config.toml
n_layer = 12
vocab_size = 2048
norm_place = "pre"
positions = "rope"
rope_fraction = 1.0
attn_scale = 0.0884
lr = 0.00137
lr_head = 0.0105
grad_clip = 0.5
warmup_steps = 417
schedule = "wsd"
decay_shape = "linear"
seq_len = 512
dataset = "wikipedia_en"
MLP neurons of a small language model. Each row is named by its layer, matrix (gate and up: input weights; down: output weights) and neuron, and shows model dimensions 304-367. Each number is 200 + 40 x the weight over its row's rms, rounded and kept within 0 to 999. A neuron's up and down rows have the sign that makes its largest values positive.
Before each neuron's rows is what it responds to, as a language model described it from the Wikipedia text at the highest values.

Responds to: Function words that introduce two related parties or a range, mostly "between", plus "from", "by", "both", "include", "such as", "against".
L2.gate626,287,233,213,209,238,165,175,194,184,304,139,213,208,171,228,247,237,233,187,244,181,210,218,216,226,208,180,154,223,177,187,218,185,163,176,221,162,254,171,184,214,111,213,212,88,172,167,172,250,158,195,176,158,222,178,185,220,253,216,255,250,190,213,229
L2.up626,248,276,172,194,196,211,183,193,187,183,105,219,232,174,159,206,264,260,118,200,226,233,166,210,197,166,213,230,167,167,197,138,274,224,239,220,197,252,181,198,262,186,207,200,281,215,175,234,210,123,166,210,280,299,171,246,154,202,239,183,246,137,157,223
L2.down626,237,216,247,280,231,152,189,199,190,198,226,228,170,189,231,177,138,167,202,246,167,209,212,218,234,211,183,170,199,202,211,184,228,200,272,240,239,142,290,213,208,178,156,142,173,216,162,213,238,204,172,205,159,149,158,191,235,130,197,177,208,255,233,177

Responds to: Fires most on the "aff" piece that completes "staff" (chief of staff, administrative staff), and more weakly on scattered word-final pieces and words like between, such, film.
L3.gate582,170,256,204,196,209,187,170,128,207,238,242,239,212,187,229,224,289,145,181,230,214,161,93,221,238,180,140,190,212,91,231,168,271,199,212,153,183,257,177,201,172,182,203,145,259,222,200,175,213,174,175,164,186,174,168,189,205,203,145,240,217,197,192,188
L3.up582,176,259,186,204,177,163,163,186,243,169,182,250,216,245,174,204,214,196,199,211,207,211,229,262,205,221,219,211,125,171,268,164,199,195,197,217,141,215,239,157,177,182,251,158,170,222,248,120,176,251,182,197,191,228,158,221,182,167,287,142,173,204,167,194
L3.down582,194,205,182,218,218,185,183,209,187,108,142,147,180,148,202,225,178,141,176,270,242,212,274,181,216,211,180,214,134,266,190,194,250,186,197,188,201,133,164,252,268,208,208,229,244,166,199,268,224,151,297,239,215,171,141,199,162,168,235,173,169,205,193,204

Responds to: Words that set up a following choice, list or example, such as "either", "each", "such as", "like", "both"; also scattered mid-word pieces and Greek characters.
L5.gate170,296,274,214,224,230,268,207,154,182,231,178,220,242,227,228,245,166,187,165,178,192,162,185,109,199,193,233,131,263,242,161,186,192,222,187,216,221,137,160,208,191,196,120,248,216,247,171,198,247,197,241,202,126,235,191,225,228,173,240,128,192,185,220,262
L5.up170,248,157,223,182,175,194,209,185,261,233,212,286,238,141,270,167,295,157,195,148,203,250,191,170,221,137,238,164,213,131,166,135,195,197,237,220,207,197,198,216,175,164,176,199,164,223,155,231,140,119,215,212,223,236,212,158,245,115,112,201,249,151,161,201
L5.down170,127,224,165,225,200,140,174,253,191,294,198,219,205,223,201,158,281,200,211,205,172,237,228,169,171,196,167,256,223,210,144,147,161,249,245,198,203,263,252,196,192,201,203,207,185,232,158,224,215,188,168,170,253,216,209,218,259,228,153,183,289,205,205,188

Responds to: Word pieces right after a word's first letter or two, especially after a capital O (Other, Oriental, Outstanding), also hindgut, mind, weather; occasionally " long".
L5.gate580,192,152,266,152,200,101,183,188,218,207,146,241,144,236,244,217,170,253,144,149,206,222,165,134,243,194,211,199,233,209,210,190,202,245,250,243,192,194,222,193,150,195,273,163,239,177,228,216,152,174,160,217,137,130,212,222,223,209,215,153,203,245,187,284
L5.up580,237,269,222,194,224,242,228,156,209,228,234,269,199,190,217,235,219,193,137,207,244,202,156,182,166,113,265,276,167,160,173,123,264,251,178,164,152,235,193,240,255,212,162,223,216,226,171,248,230,137,188,191,191,203,177,182,208,180,208,256,259,223,212,167
L5.down580,181,160,227,214,273,196,194,180,164,195,198,241,168,263,181,229,172,175,222,230,148,235,191,197,273,282,190,212,216,211,210,184,213,152,133,220,208,234,221,225,228,168,235,217,252,201,189,221,179,140,263,221,201,203,261,300,243,235,234,86,180,215,175,204

Responds to: Mid-word fragments right after an "o" piece (or Co, Bo, Lo, Do) that split an ordinary word or name, as in Co|a|st, o|z|one, Bo|li|vian.
L2.gate502,207,270,202,186,139,185,196,166,252,256,199,240,147,166,182,197,243,162,232,189,175,184,174,270,272,133,246,219,149,196,223,252,188,227,245,214,197,193,238,151,237,166,241,195,148,230,227,160,183,234,212,197,265,238,187,200,224,188,246,173,185,231,303,210
L2.up502,177,215,178,234,123,246,259,216,208,166,209,165,172,210,179,246,237,251,200,195,160,215,149,175,253,174,194,180,131,222,156,114,176,183,195,125,181,234,239,174,160,244,200,156,226,265,191,171,160,183,219,209,199,208,233,154,206,213,195,166,95,205,256,209
L2.down502,219,225,218,171,204,165,188,220,221,221,178,89,198,271,243,203,216,214,222,129,202,172,230,212,192,161,223,132,181,208,224,179,201,157,212,147,219,243,209,190,265,261,187,151,159,122,289,181,180,189,207,145,190,220,203,204,184,207,166,228,219,313,191,182

Responds to: Closing quotation marks that end quoted words or titles, such as "slut", "clicks", "chauffeur"; also mid-word fragments like cc in a-cc-ident, ff, th.
L2.gate317,214,183,226,265,160,165,171,232,208,183,153,191,184,213,153,148,216,156,224,210,220,239,270,185,164,91,171,137,73,175,226,213,193,267,145,197,229,181,209,228,200,262,244,158,206,231,220,239,156,247,150,205,202,184,199,199,241,241,205,148,197,192,272,246
L2.up317,150,143,144,146,233,223,157,195,222,198,105,168,249,252,208,174,269,232,228,247,237,250,195,171,291,244,209,203,210,189,259,126,195,191,229,133,189,236,151,173,199,249,204,152,174,191,182,111,159,268,203,218,122,204,165,159,195,204,179,222,281,208,239,206
L2.down317,213,251,176,120,163,219,106,168,214,209,169,210,215,201,211,107,248,211,145,179,150,179,235,177,183,245,228,186,147,188,190,204,163,169,181,152,258,158,225,281,192,171,260,184,224,215,254,248,163,212,161,155,109,228,192,167,138,233,171,236,270,217,155,147

Responds to: Short interior pieces of words split unusually, mostly foreign or rare names and byte pieces of non-ASCII characters, such as ma-re, Ba-hi-a, o-z-one.
L3.gate236,245,165,193,176,203,183,195,199,178,185,210,273,154,276,171,267,196,156,204,173,239,231,139,186,228,201,172,95,121,158,250,171,145,222,228,206,261,209,197,169,178,164,231,88,298,181,181,196,258,211,228,111,151,216,215,208,211,261,165,213,243,215,175,185
L3.up236,110,184,204,174,164,266,246,185,243,316,220,175,188,271,310,250,251,87,200,121,187,234,196,207,255,159,191,182,189,171,169,189,149,230,195,290,227,215,193,241,116,241,201,245,168,177,190,185,256,173,264,266,170,202,186,203,220,186,222,207,184,169,225,239
L3.down236,213,220,232,199,178,153,246,239,205,206,231,205,135,179,130,197,152,152,229,248,212,142,120,199,189,249,166,181,172,181,150,186,205,298,193,214,202,109,182,224,236,201,240,176,258,207,235,203,205,241,257,153,215,224,245,225,280,166,176,139,225,236,178,231

Responds to: Closing quotation marks ending quoted song, episode or nickname titles, often in discography and filmography tables; also first word-pieces such as f in fighters or friends.
L3.gate651,160,259,169,215,191,206,160,182,217,235,219,215,155,208,214,190,255,147,265,242,226,182,181,296,145,224,159,192,191,201,226,215,195,199,137,232,194,166,229,86,197,209,168,138,154,276,275,152,181,186,182,161,163,277,146,204,167,203,113,220,197,251,274,160
L3.up651,249,213,271,209,196,161,175,141,164,227,207,176,202,201,218,148,224,168,240,188,216,216,177,163,229,144,243,240,195,166,270,177,184,227,178,211,167,157,218,154,174,231,245,180,199,241,190,180,139,246,203,151,140,195,176,193,162,270,162,145,166,236,154,294
L3.down651,144,271,259,149,177,219,112,184,175,248,209,200,182,176,205,200,212,226,236,223,127,196,197,144,210,216,168,219,173,194,208,262,214,205,150,166,287,185,221,215,195,142,177,201,230,198,243,243,176,157,217,183,171,204,146,209,160,221,137,191,160,200,181,169

Responds to: Final subword pieces that complete a split name or word, such as Tex-as, Cris-is, Hig-h-land; also closing quotes after titles and cells in score tables.
L5.gate437,257,176,241,217,175,207,186,226,180,145,238,182,171,167,215,196,177,254,257,229,160,242,216,183,174,195,199,227,205,183,269,193,183,257,208,233,195,274,181,181,164,235,159,207,293,215,188,172,195,178,220,245,202,217,184,222,146,209,134,233,224,246,135,160
L5.up437,252,158,162,164,232,208,220,264,240,248,156,212,185,245,273,237,188,198,205,245,256,224,235,256,220,316,157,132,158,230,214,212,173,235,221,192,178,249,193,279,180,244,205,209,264,197,224,162,218,160,272,184,255,243,175,244,179,210,246,256,200,204,173,163
L5.down437,169,292,163,231,187,203,208,125,221,226,225,232,198,206,147,145,190,199,169,140,171,272,218,171,211,152,268,202,218,222,189,177,220,236,212,216,233,70,284,241,203,158,193,245,188,165,186,207,168,187,173,145,145,182,143,156,210,220,161,112,205,147,211,190